python train.py --n_kv_head=1 --head_dim=128 --init_std_qkv=0.0205 --grad_clip=1.0 --steps=8086
MLP neurons of a small language model. Each row is named by its layer, matrix (gate and up: input weights) and neuron, and shows model dimensions 112-303. Each number is 128 + 32 x the weight over its row's rms, rounded and kept within 0 to 255. Numbers have three digits each. A neuron's up and down rows have the sign that makes its largest values positive.
After each neuron's rows, "fires on" lists the tokens most often at its 100 highest values on Wikipedia text that the model never trained on. A number after a token or word is its count.

L3.gate490:141149151139108169131182159146126077158185108108129137111155095153134158152096111154154126138175127170197135124076119113110128101152086133156156152135158172139085116084162108150138142132075101126154091164081179133107107158082166149139189150136095063109167133151097219167163130106175132098130106165173145084081138076093119118091183168187168170105136092151096153101114129142124134147124098119148095134078095131108143174151092151146143111127096084086078146119136115117180056049177167150133095082166167164190103125176138127056133149159119154084102133091128106076110167142158108113
L3.up490:084144103167101053162141056115090134122106115104142154046148125165161085073153115190125150134172198097050083081169126165108104133166160138176159077110141147123133095137141125129092141104111121161099166121108143123164100075130108150151145160112103131061105145081101093181078125083138152160131173157183183163140144122084136130186180105081163138129201087127058126116158094125099113162142151116111133087110178140157108119106149174172159101123168155181130099116147151137160135177056100121177145123104180143111111087113148155134086073108113108100122131092117093176107131094215117163
fires on: "had " 96

L12.gate1366:144168101095181071148141191097113124181135176114117178138077091109103127114148128118177098129104166097102138126172157087051129112130150106179104161111104110118115145135185127137125124149101064089125132084143128094098096123167171106169110106134140115105197121151106126104150122204129152135093091120211209151128075103116142079174090123169127152069090123087160114124122071187151123056047112118115041101088128090191190124103090107148101110101166169104153161158070132120165155132142062102059093131131116089117167067086088113154096115141075092137175119212158114103130085115124146147
L12.up1366:075130158106091063175129177118135081195216112124138157121117168157130167132146135128118102148114147153172116123176102090065152146133161148124117169131059087098100103131160107118111130184083072130067124167090147070103107111150173148181122108173130144147129127142100123090143086165103093074112145121140088102092159182107151154176163135150112195093110098128116147128182082095114093131145134125115101132114171168183155188066049092117065076139101080143107097077105156105159138048070116078158150136120117124109119081149170153155079190155155111102087066163105116158128123102166127173
fires on: "a " 23, "the " 15, "| " 10, "== " 7, "==" 6, ", " 4

L3.gate142:127104129123114108137147194114111133101138080099189115190173145144119070076156070155146013160110142136128117205106095065168138109151156154103044099153163163069117142105127087098119125156192102131113128117145186122167125154104105092136131143166126208134166167150150142148093102091137096087146106109161104144125065130078109099052094152122060129121129108166128171151166169148123191057105066060070150098088106183174178162116121122144178174098167104087132072168113132146111134103129158179181151159191156158131094136134128132165138073164127118100126159146119175110122114139061092144
L3.up142:124140140189115142143162161058122102121122088125196143179208133122137070076150088098117036159112109154149117199134107090203154115174185193103077095136152193065125142094129083108120136196160094133114095122143148094157108167143094089150140137140170200151165151103126119149103137130139119105146066089147126133101073109076114068135100145086090138114131088158163158157174176157143180047132065109122112107097121162116159151101126114135097174088129086074176090116130120125130151105140145170184134134160130143119101172107158081176120089150127134141123160146130170089123140170063096135
fires on: "\n\n" 64, "″" 21, ": " 5, "- " 5

L12.gate135:131160100130128136131163132118092111092132095122147074096110087156096159051057127135130196126154100127145168117118123113132130127180158170134169092135103158153101137114116097080084128122144166123125120128114107110167176150134111136119144133082128128125168115154166061164066104152075162133105098127085110188140089130092137115128114086143141100121054112214153120158125129124111145119128131126143118120183160106143179095109138100150121149159146115166149138114119188119125125104134120087080084146100120120060112101061122109132135141116114116151022103065221152164138150174138155207
L12.up135:156183102167113151139172117098128133097145134163113121068078078120093125092088121114136172120137129143151194135141152145131119147099145139107157099116099191102123143120151155092091201107180143153117119175115135124173152130139148182091153127102088135096170073221197081139134142118134161172122069136108146142098138132108179144132153114063134132093083140199137095136188102099114136127145164163155103104134180091182163090184155102149130133134153095082150170097129198097141133165151177129070080116070107112054112163086100104123110065127151090151075136103223141132147121171118161209
fires on: "| " 67, "−" 18, "(−" 4

L3.gate723:139148099124108124094057170151127126153163110082126151152142124104184089122139120088139142118117170144085085077073157085179118146117093125081134181086137106116137101110113135128073097149150154115134117143088120142155140147095135163210111123141109104102069122096172088177136158095120157161160164131113124152131153142060056101101123140175169125149113142104101152114032141084126159165149158121126139142069177143136158132128053170162150134159104149087106125120122116139159187148105064164173083125105189141157082144123160109146097149160106118096165085131103164102103067153125124076
L3.up723:155092118116145094139129126116207102103163133148174052157160106152164106154122129100108112144107133124100125067063154152117113080177140120139139153109130103072177147099067100168151099152138130141082092120160181192190094081126175122166131126152171111120113152118147095112128088139135139169167099137122075167158225197089057099137145133137149124117130082152109127125106149100068167167064171087099118053117090106101183178103098170170131168117143072154123133110092161106132169124127107129122128114115151155142100124154117130123159125118121119118130063116136091092119162085123112136
fires on: "of " 23, "by " 16, "on " 12, "in " 11, "to " 9, "for " 6

L3.gate1656:114149157111112196128117172141091152150156178116148136141137102137143109107105144129186162080091024085123103151116151135176201078118154161181136106152126154108098147180191098098112083132140123135148150147128132159133089061095138156079102144187183114101187114135170130110163090135138156095161216119108178107132127144107128169073149167095174118164102161111120097101099170112134125161128072146184169112132099124119113144169070168149131126148078145133139119084111081140097114094196163102153117049122167103180099103157137154118137122123139142122147110143100169123147152096168170164
L3.up1656:130142077131118130162112108160181120111080117156087151105135097093161072162112108177131095121138101118125137103122116158129178117097139136151163100136164143120128078106177085120068159127157159124130077124154128143160185114113177176095049123115197145146166062124156160157173131143050154081126136154140135110137065134132180187185116115082122063127146099093137101118100109224135067117079087175130097121120196159099121182187054201123175089093106141154106133172117122096106132106076127209091118125109110121123069147163146075118172129164113146114118128113105114099144073030108137123
fires on: "and " 64, ", " 11, "where " 5, "which " 4

L12.gate239:171105112143066134187129108143115145103097153127121168110069158143095137136167140134143136100155126160137190150147193138126124147141092199113155070141078123121169191121163133063134167103135161087098121132121156175123083122127157093165112209125101123114170176097110158102172126138155141120108145167117131188076119119118105142145104192106143153116104166113129191111140112152112135144147120096183097140210150103176131156184100155150087099121185204126120096126151137131125084123149111120090109064191067164174149134114123162129146160134115156068124127119116124090129146158143129150
L12.up239:160079107136145162089153130168142096141137110103138091106156115129096136178100143159141093162112110083116158103099123112092157132071134152153087113154096086135124127183154122125171093085138056137112125136081099099154200203103117129114168134102155169111157136176089153139082103166177135128143077126139146146123141153151135176162132094156131197114149138103158111100181143144091168168163118116116116124115097144184147100088100116104108127133070083121082121082166154148127151186154116073107087178063174166108125130125192157149079121090151139166161181177190143112110123131135094110
fires on: "F" 51, "M" 17, "L" 9, "p" 6, "Fr" 4, "f" 4

L3.gate1000:114138110133118121150158115118082112134202134132055124136157075127126194135104097110147158141130138105136127125119118170087178110108120125162117196140180081145085145088155151179078118093095201089144112134138083170131101087162188179176143087100124168113132073128130124118095131134159174072147096167113159146151107132101212153132185098143150190122096157157116101145150148123165166134090192106132099109116117116140103100094131090125108146168154166107130120106160151134110108070138183100115184125143104144180118138153153135118101057164151128142132148178148141086095118061140159166
L3.up1000:158089104139090094151144140143145119120112140141049108110121092140129145185089092106143125082102108155103136103127166133138117151079107076204161099150164087145091142087115116154094155132168184157114087149068145127161119036124132137149158163125116157068082143109191092152083069079177155066137076160140170165120150091152115163118151080151185156225110127153092117120171113085114084131104146105129146117089087115133155128150142107170118106140162125112127130205115098143183138115126128129130129164170130111142109077106131120101110140152122119175165155175115104145124121097093148109
fires on: "had " 66, "failed " 7, "ished " 4

L3.gate1083:138148138096132120162190102097043116121097140105103093106090171121154110135104124187164123097184130136105169153169147168122157146168130119095131134138071168139069125104163140088093158153134118125147148169137067110134144063173151175160176126141143100121124081087129123136082050098159194159139098146135148163153143170124123096123165099129105150092146142125103092144081069125134145112126138112125116081093107079116091175138118195152094158105095148116135147204195089194123059107110170108127121108122164157170123172151149138127139096171147145066062087148153057151141091172127106114
L3.up1083:125105083089112125131192112120059149128078154101134115125096134132172119155115138157138131082193129143107121169203134199161150163138151088134079150110107167176085141108153126082128110140132154110138151179145078100159159104139052169136144151178061132135129068103096110172111092088172155131082105118145146169175169181122141093146123125138145126083134147137087128125073070123120135094126100073082109060135103134107074146153176161145106158107126129145122128209183091162149078061101128150125083128141176126167120154102125130146140122170151120092078069133156096130099137145151112101
fires on: "has " 49, "had " 38, "=" 7, "have " 6

L3.gate672:123126122154117094074127146160111142137183113147151107167099127136086128189171141083080167153126086131106173112137125130086116098085134127091164069108108113098110103147181100121082151109145098147134121110135107145150079157111144123107124147128086106156111114110174089143134090131074111099160144116213129124176048133125114146128138153119121110117154133189187112141151176111179111098152137126165168132126202152116176141147159148143123111077140094066151116136122156172173163207119080105105160090149118107153138119101120097193148072165159122137156159099135125124113110118087157169
L3.up672:138072147128133154121131095121104168152157165124112088129105058092034132169137126096149173170076121157079151131137164133073151140100156123114110109136109113121126093141190135179126088119201123116105153100132114128164075105105148106145164082112106126129136104132129057151102049154088135176123113142175123130150088176144124202087102077125120057168163148125132126135162134112175131126140117126140164109110162155171132132141106092170136123112105135107113118149138157124186125113102107110150153145151123152190098130109109046190096152184131165105205099149087142100095065129129120132
fires on: ": " 47, "K" 6, "Ghana " 5, "D" 4, "P" 4

L3.gate1408:153134153094051085131090079153148117121146113160088112151124164116114066122195146094121122112125136066111148189176156164128054069096119144118159137127150144122135185122079105136127176114118193129139128192203155166147141134148158135148079137138099139114099097118058188098081126155143146115108185094149129097160097161149140141145115120157042104152105086073145187104130125095164145130125133077213078152169124105182174099125165136174125114117143128078149124165210130114176126153111088120171166145138135154086115074116180134097153138087128130204162151118122168158106116160137103123
L3.up1408:122085133127100092136129112084151141153103151125168109105105171077165081174169143133125097186114119128187122155133158040082025130044145157147125176152121131136121187163071094085093164165130141114122154121130064153157106088168138091065174106069041144159089116132135161123090108173060099106128105151139094170125099125081177102097097111132101112149175145115129157101174142101130149123131102129088101148075137121150079123129141162135145084150150088146128132114142101174177161174153097142154134160082144140111111098162156172087096091092078157137096161151086188159076155161113138146
fires on: "| " 85, "back" 6, "$" 4

L12.gate1773:141112112118100132078121162093109131173070090047136143173118084104100163163091139132113089093115115153102128166182128110088154055141180149107093144129175092083098137155092157079093107098097138116119107118102143121078136158164160185162190151149098136143133163143076144125164131154109110076070138087144081158174170091195126105144182083167072197118133103143144157143094078133127129095111132157099159158072145148117186163068082142065128140165131130181114123143110108108127127133131142124093167145170141135195123049094134154147128109149108074162082091112142109134130158111149151184
L12.up1773:141107141095065159075162183091132156114157130133192150134106155098193132117095112102150115122137144170153151085214149081124117074104169141059126154123124117115126160167087174166140078096080132191129118126127148109093090124081146124147209207126117186147116159150120191070115160158123093090096163151167091150170129114159150115069183133094113111131148126075149171152102078149119081136169148155145188100138115077108178182084105133133071130157137097204135093156118096153080139123132106114115089079156162172072152073096093106154091124149099082149124083105095142151100117122097169132
fires on: "\n" 36, "==" 24, "| " 22, "===" 5

L3.gate1007:183097102130124181101162161135129103117141148115057152107071085171099110148144158204151123092079066114129153133142160146118127054179106094223114108107109151149194169110170129133142131060142132142083123190134100186137120120183135133078103119096134126098132155099187151161185132137105150052161143152123121115148036099140107103085099109144113125144121109148128095130121089150072111128115164087195147108111172148154121101132100159139171064126112095046078151075138105113115129140130184147149123160136150148127109193094154171105132198137126146163125143130120114132113124167150090140
L3.up1007:161131133116172166118191161171126117095134182123078158132066132160118048154122131217185127128089065144121104101136159120064114072188124109195148127125114121123182163115146125092101132090141081168098102162173114121119109164206157114074105114114137129069094193117128169154211143115118153051150155168099102074162040085123132064106121086096113107123102082127145106121143098170117104105135164073199140128140154138127097141102116156145179097118133111064084144067151142101117139143160108149134146168157129128099127168094113140096157161105092161147128145118145107118079123167119104114
fires on: "and " 61, "; " 16, "& " 6, ", " 4

L3.gate389:112098150138135123170132100136083140166117111115106082156164212137144107128119144154079135075059099110144095098126160082137158110175082147159113137131094153128143166147149099116081080059080096147109169094147108150086127099169140111167137121127126088135119144119098079063074150140145129130159178161116113106069070129108137108129152102125120085155099066123143149113150124142138169098165112094209116081131074177130199099161124155148168104146137112096072144105154106173157104069087122104127141131156183164114131148170093137075088139178155134150074069097132189119115127125150149163
L3.up389:076077162110129089147121168077134116111069136157132084117155179126184097119078085160113136162173074134118079096137084108127104103193100203139087154192109116134157123124185143157097139113054102045139204086206151088117168119115123130136143142207153110094082155168106160094126125082145158189124149132109165097139141136087093111164120184145149061141094102149133165082080106196121150109155110089100087105157037070096148076086085170106158145131138172145099106144105096156145126097123079142173179135167130118122136116123159161101168180169161137099091087103178117119165143124099097131
fires on: "| " 40, "has " 12, "\\" 10, "reveals " 4, "-" 4

L3.gate884:098092124091151176094140052153126061138095129135111137100163106134125157104186099179081127130180184163189097102134136076155116162098168123102133107144131188106131159124185151146130098083127150152089126137060168138155080109154198121092191127119090188175202120127145177124049105140154133134139092105150108076113084167096133084104118162071092133116152091132136159184145127148158114121145138123149042103115145161104089144175117112109123145175105099108111084105157155107149097177128114110118103091135100180161137124141147100113152075121113141090084164110119159142100107137105048105
L3.up884:169133077159091111114074098076190144124142139122122098156134144158048121101186089075137128090124112121122188143142166176125136136081153067146169157077144154177091124127131097187146092130112118169122049133140115094046117173095161105127151128130096108152216169115116113069219130122141086104132162128119141140130130108171157162169145153167198114171146099158150093100115122126107100167159149146119185094092221073184130137137167146128129077184154112117096172139115113145081145121163120093151126141103170166112154149090094117058150120137179193105110139176122120153104128133198084143
fires on: "p" 24, "in" 18, "l" 13, "n" 7, "ol" 5, "f" 5

L3.gate1447:072114144147126084061158088125152112146083094156097108121102107153153122161109067149094058116130116105110152186079132124148119132153164123162043153114165160084147120115109116106078154143148083105146133125099101141166076120140107124119133156091130165166060201138146153128101108068127087141152078068160099112159171170128154101101123134098115124126156140099146222103168109154079173156114093127143121134126115115183072167122105080170065092147121092042131173122181164106118177096136117212155121176126147185075160170144161066129070116174073097135095107122104158115167090150089074102
L3.up1447:071103134081139168054088138104101173097063111102149104072146153151149118086146083146146142123076165139096138148152137101128127105107162159143159125124194097120109132133140104143096145122095172154149125091194150150149078126203112161095144145102094180116112149099129137131171144108129117103137125115142157167092176090112046071145173123157105160161107149101137210107181149102130113119179160070106122156145138173168116181140158102048111133129122125100151133175147117071120154167064133156143165106124151167157134159165097155140102073150154166114112130120134096152140140056154093138
fires on: "===" 37, "- " 22, "\n\n" 20, "ch" 10, "ich" 4

L3.gate1542:113102134163100151143134116139118128103185131123121125147106090087137166132165101106089105166132114110198135111130137091120184123195161115078142118160165130148135139135135155109122142160094141165059122109186176140086150096034167138089140090096100162137142112144124055064074142090144147082138095108052121153135134116144100193149113125137127076121181116123158156114145144165110153159130149178176121134120117158169145175040184139184114158132158128106079101114086132124130174127103161164105133089132087186127135150133080128177151076132111133118140153090150131098158097150144123164
L3.up1542:132134170147149163135130168178124124164193111127172123118167081095101137114095138126058165174115121125171167098136157071106131146096146146117180119116157114139099092147124079157135109139126151144110131093140088081163146157116169147066132108107133150186168112150179165088112113132072071087117098057112097059138089117141081134114132116113134073122148088106110127111141151122127081119172150106154105138125089126189137157065120119129085208130213110081099084091150156153144165142126104129141144135141062168114179146095106097131155108103139096122146127126135077122186120198107104106
fires on: "\n\n" 72, "a " 6, ".\"" 4

L3.gate1291:125075174140161119076189033094144091162119153072134090116125135100065101065103120073124118123197108113079137157083125114137141134110181154093136117130113131151140102112090146153136114071115129120106110105114138151129137099126113126110164180139105184095108136181136136156114165066137097159045096086130085108129096165147134142217075054172169198146161133097115125134121090143135154166151184112091202135146128121119098125158101179122109111103052100144163149098154128137164165129136113085183081143114122097094206089127153092070084079106160131103066103142178100129098126180124099106
L3.up1291:149105140105147140203104111112153074154107126133138112138092116105140100114152116125091145083128171167109132152138091149072163145111130134154069148118094158108142138100137138140157174019150163124110080106150128125115117105117119124161185138130070156124113134117092168134133193167122141126130091126151140042136131117139145149130162182129108172164166135095135195160140093175112099159096104045117178121126190112215104174069166077128110144079097142095138198137083095089130114114182156144099109160102079094168111150124102133119078117149149168108153098116107161102110120131044093137
fires on: "202" 100

L3.gate1296:101168163111083087093073073128160113116166125077077109150173152107081103143143188156114174159224146108108099136116191100131129124116075142139112168123119109085151064126088159122133128129137120118153159142084121136120177146135128122090132101159131156134147102099168147138111119152074133150124163118121191100091169195170111090091148095145104094166145109138162149107183140101151146149147095078143101121090147160101178146172130150143155151075114183115108148100126120104129147126191093133119097148111179150146115160151162150159174175074152083104184112055097163136157094134148131100
L3.up1296:131153153140071097108133170171173175167164171160104072127089160105118075149075154137162221153091110139136083055129110105129143101098137085095161137138097148119242164117141129122084125096120124152075160137128153107110131105188190152113080114117099105104100135142138176083171082141085185104093076084121100135117111203140149133115147143093113108170129107188115131102134111199134159137157149149133083148145127129098083161154077169154095148139133128140184128082183181182131180179146123121136065163096101080136154154138096177148089125145123158119076140141118110115125096109142127131
fires on: "of " 32, "in " 9, "for " 8, "to " 5, "with " 5, "ring " 4

L12.gate881:129171138159103089092160146138163098147150149091100148173114121110093162122147045144064113166038132086090141131115155102077144102107173112210126129169099104092110117089206129208102165147102025127109126092093111139137188046179147127164156150082098143109153129143179132139066112135191106199070087162096115092197100134142152177165148092140095095127084103137116107142079154136127155134146137113127185090160141123149126091117161134123145133065130049115121106145180097156150089088098182142173181114165120157183083167140065091079173074150129121065127134162168114125168201102118092081
L12.up881:077167090133114118097156083132110176159127173113130155151123100082114134147163086115103135124074127090098137165107121116105133109110223114151161146115094136095114132123196099138147102160143022133108152100148176132173222110163170142166140146145081140110100113135116109120137144071154120136123092146116124162207115096142166117183159111122156121131089128136099065164138172133121126144196142153118180149107162129182120118100113205135104120087139119109108138149209135160158076134055121139173207125200124121156116129123107065064110059151125118122155112140157125122173146095136090091
fires on: "had " 33, "has " 29, "have " 14

L12.gate1835:153112116153153169156148118167111063139147114077113117158174033149157183161141188149136107090151170081094170165123138124088154141157106115150131106195133113059106103149182067072148143131103169081107153135151111136096138128157128168155124126118201167158077088112128125124140141126182134111122104106164172164146157103080158140126096115118153088116150112143146122082135110087117118097120128144136118136117120138114085139102099143091189139148067121129104155154114154085139140153125104138192016093112106103101138134069045174081132109125116185140106123111118052152156108136125158161
L12.up1835:077126147155124091156217101109108078134103173129143145125127131156076173101171139098082134126106144105090129050142133090125111125173181150131127109164090123124120122118116156109145127131094079139154099122130096143163114180114153122108161087112102177153071115148090185119111111173104129161103163105156140152122148160068145122127120099060099142143088112136115122083205162112130093107114173150103144124168117180099154146116146118165117109137113121092144143098146132146110160091127162117126067052088115126082145138103101173105142163155125143139078097138078129118209095162101162126
fires on: ", " 51, "\", " 13, "Re" 6, "re" 4

L3.gate1955:134101130185129179124100174101155139115146099154103178162141157094075085158145121120104102144112121115170099065147095058173119141189152110102135101083198155123147151110184109132081146132151235135096157066153147158181139121161147100119101120150168098130131137130152174084063149150111090090179126112061107165090134150139173177167143174141160107122152145122121155166092115115152114079113137043166158100089096196160130161146103107138196137150165188149093134169177129122137146113113106154155114087144124154135138081129080129150154075164154144167125114116111136087112072140118065149
L3.up1955:117127118182142167112101164108150148102150110146109165185157129080109078141169106095105120150126097157176136090157104082160110145154165106114133124110140169112151134113191137109107140124136213118092182085129134101166153098164155119133127137168183094139145176100147146111060140152121111125204126130077156169100120134156175135210123181162167090098138122124113161170099133128137131096131121070191141120098108173140128173120076124121178123176169172131074111169137161110095109070145117173137071070140135145131116124137093134166132096174133125166137118144132112065126066178081082119
fires on: "\n\n" 91, "cor" 7

L12.gate1043:098064097116136141122123146088103183161066178117123120144168121103068117124083135182156132166193120088116119131122172121091045136148125045160117109115124112165100124131094123119077175134085144090134094074121119088148141162105090095148149075207119133105141155138122091164135177115129186182074141122140133162129152173139155121120177124169105157162165067115126170096077087157176152101137166093141129117083136147187184146104134081106071098116129084149097162130116147123185146156112109109127048104111145129106138133129158152170155134135199135141169144107089137103151118146151138143
L12.up1043:114103096190143090100136142094129051130077145114112144126095109137099098130068156162118183159163087130139141145139170149097127145143099072143093114126141109137128135155061112148141130089095137107097128110108124137119114164097150120163123117157107076125135117185088091144113122123131192085185170103128130137118164096102161088136061171199144168075084014183108126031134088167180140139141111113142139157085143155215150127101084125172095101090176080151139100107118127197162090102156119139100159129168133155096165188132086123127164086135142143093107136114068105123110160149131213160
fires on: "F" 22, "G" 12, "N" 11, "D" 11

L3.gate1434:103132148143155082109172115147122129157194152133110140120122180091124095086203120102122088153130108122105155150138182137125078114122124129137103139157153108149111116100063154115102196113126095107119141156129089133130111142127166132052155161073061110150121127139173178135152093129112193124092172115108170152119143138094155165107130051162143064116088149099123137082116095084159135162125120064143088080095140069162060102125132134122103110122142080131127177170143121197122154165158086133169205099125160125103059073077130128078149125085094125195088150151096197175117112151119119172
L3.up1434:152083117101101082124189053149113134147174167143078118145091190081195082124179117108114086174159097132127137141150093146126086072094098153125107187106169100139121164083112153091089162087128103138129184180158081150146156152150157145091151160126026099125156162107135160130100088122076208170111155157169143146091124148119137171091134066131105094114069116114121151097109092120194098079122122137123129146110102057177100089091141136130135100126088072136144160167172119150106132159122114149152184127104170123115091065108110162082144144095135131170107130106112127130117096152130137153
fires on: "| " 89, "==== " 5, "=== " 4

L3.gate796:122112170135084121154176157097114144091153157159126139152107189184158183129093140144130079161080094092058135143122098081141123117170053100159142108169133165096124104140102159152135154114120155103103143161143100116178177166148115097089164138129101102201132111120156112115066058104135139142076115139145176099066069151124154155050104127175154169149123122162098121194078140113175162117141124061106097147131099142103081096086135156139064091146115105137134098182127135155163155112120152120136137089125107099149098129127123104115140094117103149126091156144114163131165128087121103153
L3.up796:101077197101166105125144119115140154087121099130156191141133156133099116134104133077087100172068091157103103136133127107183066118152139124144134113185138137163183082097139112072135183041061113091164123108167068090172160134193128114106129140099142082148117116129143173098107054135131178124096104160156127163127133110127145099129130096178124095147119144092137137082063134131140172138139125077177118108130076150166089130100158156094162067142134129149119115185134071104157143169148137190176178092117106154079084158125126154081169123063120132144120090109122104143121101110139071136
fires on: "| " 42, "ty" 12, "ick" 6, "y" 6, "{\\" 4, "\\" 4

L12.gate775:139127157177080140124133129191169092173183127112087163128112109096189112212118115144084131124137176111076137120127147135139109113096151123148141145116140112128117066152115040080118052194148180162096134152142175094139084089069097131181176146161112158172111116123141130166125155065181102157094094116153125161080131141140152188125089080108150110091114110115117185068140093139105119100071165175097160116113114099200155144108121095106090119108140160091131128109096165149137137130096119143112098089093097090143074111128152069124155092121123173144140151062094143062129150180107142097
L12.up775:118084166153155131064134195122103204171128086077193142134150131135124095076160142113155144183137148147147132102152137102126081144074115149086106130152138195137129113102129139090122203125162157069112157114163145124128142153105156092165129088141164153161180119202122096115127136167156149120139097167109131118107120147156110161159124138102093114163112121058070163111148135079104097103118121140118074127157107158110181089119093121139092123118059098198121064114101120112196155211158127099138177105153137122077107174136141115091140158114118124101143128116096112168168133150141194127
fires on: "F" 29, "K" 13, "Gu" 8, "W" 7, "| " 6

L3.gate574:095141115118115132116157067121163078177128154121200134135090149118223146140138095132080114114105100158194190114117166083131140123138104087144131108112170078085183086083087114112136134136122157062052164087130125120089125094114108129080144129172104100138121182127107111189103101151163133131116142124118118145180125116166127166147095142157158175118170166137105135077067109160103154159154092118153108106163119127134161132161096160165088113095087059131166116126196151130171104129102149070216124122114192124129157135117126118122146070161113112181113114142132129122135098083164139121
L3.up574:137110123138144109171169109172134098179116121137167109074064137071177121153103152146106162118108129150231186129104169163117150118115148099144090083143147143151168152077141075172162161133129176099066166110169102108104078118116140136101156151143143058157158188166138173136128131142174120137103124145139109160180119125121102144170089145139148139154158119139124140106067064149085143152123107115156137099125141172141142229136089110187144128116128080108142124149162132126119118145071102135140125130107173129094138090125145100185140073150120106138092112113131133134159087112191087123
fires on: "L" 60, "K" 27, "D" 6

L12.gate595:181154162124130118119094155064138181144154165142115124115144187155110180169102155152145120109137099155154185134105142150212160156182102143116145092143118166147074052110147102156066075073187102137109129126185088153220127141158116133093090145084097074100167101116166116108056147141131118119045134132083104182150116188120160153119116134157145049076093130144145115170129153160184205215089119117091086097140105174191181119151151156096154147095150114149158083067165162140132172098184167133091103148092165146119152120105171190130175169184091194061136100102168185107141149163128151118
L12.up595:141113135140095163152137169074110123136125160140164164157140138181094142152103104095181091124159081150140165161135077151139153183180132135072168108122115126144109093109060128119112101100220167152161081143103071148148127111105102199121092151183084102118136156112205102159106140087123067139119106134135114130118147115176142118135102178093096111143061112172114123164105145077149113178058093134159084157162143165148169156138127062099145135096107099136120083079108160107111133082153114121100073126144156065150161123096117135133105091188103130136098111041143101145128105123155147136
fires on: "| " 60, ": " 7, "$" 4, "/ " 4

L12.gate1376:132184144149138083150162116099138178060143159109129138100101056135119137128154083081094153146104126116125129068121073160093103121078072137148139185118147166117132146088190133155148105083145078147130106108087139122121048110169104120154131070146174151061107103101140132116147098120160151111158085111169104123199073164089127074149148149156089149150098136124077102140134134106130127083170169126107175138071117097135105160119111155108142121121070088143152172106143192097130098029122139145150168139144127172183144101162124132123161072158129135069124172156103077113137145131084036175
L12.up1376:159147116137113120142140068135142152146142183087101123134107134122127083118125008107095136136080119070144073125090120086116072116114093149197139144127120066107166125181171115166141130176071121171161130095119113169131110093121075172126116110146143149091132126154179130147189161115085143176128144087143107142125078148078135140145165126185121155127120112113098154119149102145104138100211134177135145108106110089138130183110094126169165100104058121148147139156105133091120114144063174144137111114166092121123134053149128153092161035164165131107096121158122061123139082070093141103
fires on: "had " 60, "has " 22, "have " 4

L12.gate1313:158158144101082095107178111146108118178094132108125150151146119094099126134050151153113175160080161112165142148130089192081151118145138126144137136127162184060155079121143128136166181116124078109104149117111166072191219074142139105105087189133073139095167164165181125146152108096174086144154165129147045102190138130145112194140157109167086145134121137138124165154145103171173152131136111139147108087142128085118182110100070130135087118110079088139105152123226125100114107133100186151089180064131058090077156136101181116169119102121205162124117051107103183083123064134132113149
L12.up1313:167119122168097171122125121137074120134087175103146091145132106132119079100128075167118151153135129099143074072157123106117176140088136163191113120116199163104134185134151140157193133141197082072156036109082109158194151079122160106120154119132117124066183140156092127154133114091181108189142145122167115083132119137149150106111144165127111174088186088094106166064134106197106134160165081126153182119130175144130128121098126162134156104164133086090089189112139109156143171140097139087173148116156138112134127062128067128098160111148160150133127093143131145086130117133065085108
fires on: "202" 50, "\n" 9, "km" 8, "League " 6, "| " 6, "(" 5

L3.gate889:112113118183122130145101136117164122215146111105146112188115100102103108121062095115092118152126085130206123090148125070173151127138152162104130134105093162119166142134159071075161187119142174073133121093118106133157159132131152096149182131081109137140145143078116183118080124157100087174058140112153155108081075107105151163156110128188128092145159114141106121170124149120114190136166098049136130091115093166119125129137182130170131153182167123111059088144141170102086143179110088143142110088141141112114117155165119115126174076141127149149119113055133085124115165178100100151
L3.up889:161105106152128099138133127132186116186137132086172102179123165092132079112109116096164116123135071145198129048154130100183098136159113099116162087123107174103107125134137109123151162097134183128090121101170093173202163106127144120124110133098134147154173153100106206113073107163106088130143117090142114064072157156107130137144076150118172121127123097181121204176112149125146171089152092064179117126100131141138076138111160156144162128149131131137074096140162199129115134193114081154107174101153141146105087152157104147130212068131170129177123073144120137170152152179105069149
fires on: "\n\n" 52, "of " 9, "on " 6, ";" 6, "under " 4

L12.gate1844:118100197166142075090133107157086091184059133129100097158106182119160123108085094061117131110132110138144137157122142087139162208123114119081118136115138112172095106133148157130121116103089150129122139079098053090139115147136095150106110122124065084090163150143084129129162149167170148156161174125192176138115134121110099171144149137133139125124154121188140174079164128132078151142162122108114059095118163169174174130133090078131058139132110093091123085117103153127149101154130059014102117115131103140132140059066155097142178098124115088122097186161147124105128087144181125132
L12.up1844:124081093169173101129115096133097083134131160173128102121146190134087123140124086138140102124133128061166183154092219123146127148126086139170141121153169116155042113136142138135099113121102073091122110094135153147111167132097136092151161107102142174098150156213123085123168136136129218151122137107165107152130106119148127163112109114164137052130135106168131142099134095178134134148169124174111095126042112177196125119133080116064117142120112070135137112130117085154137172121132147113176097091132118133113133071115115066158136076156141113201121147244058094136152094196142105134
fires on: "F" 32, "D" 15, "G" 10, "f" 6, "p" 5, "K" 5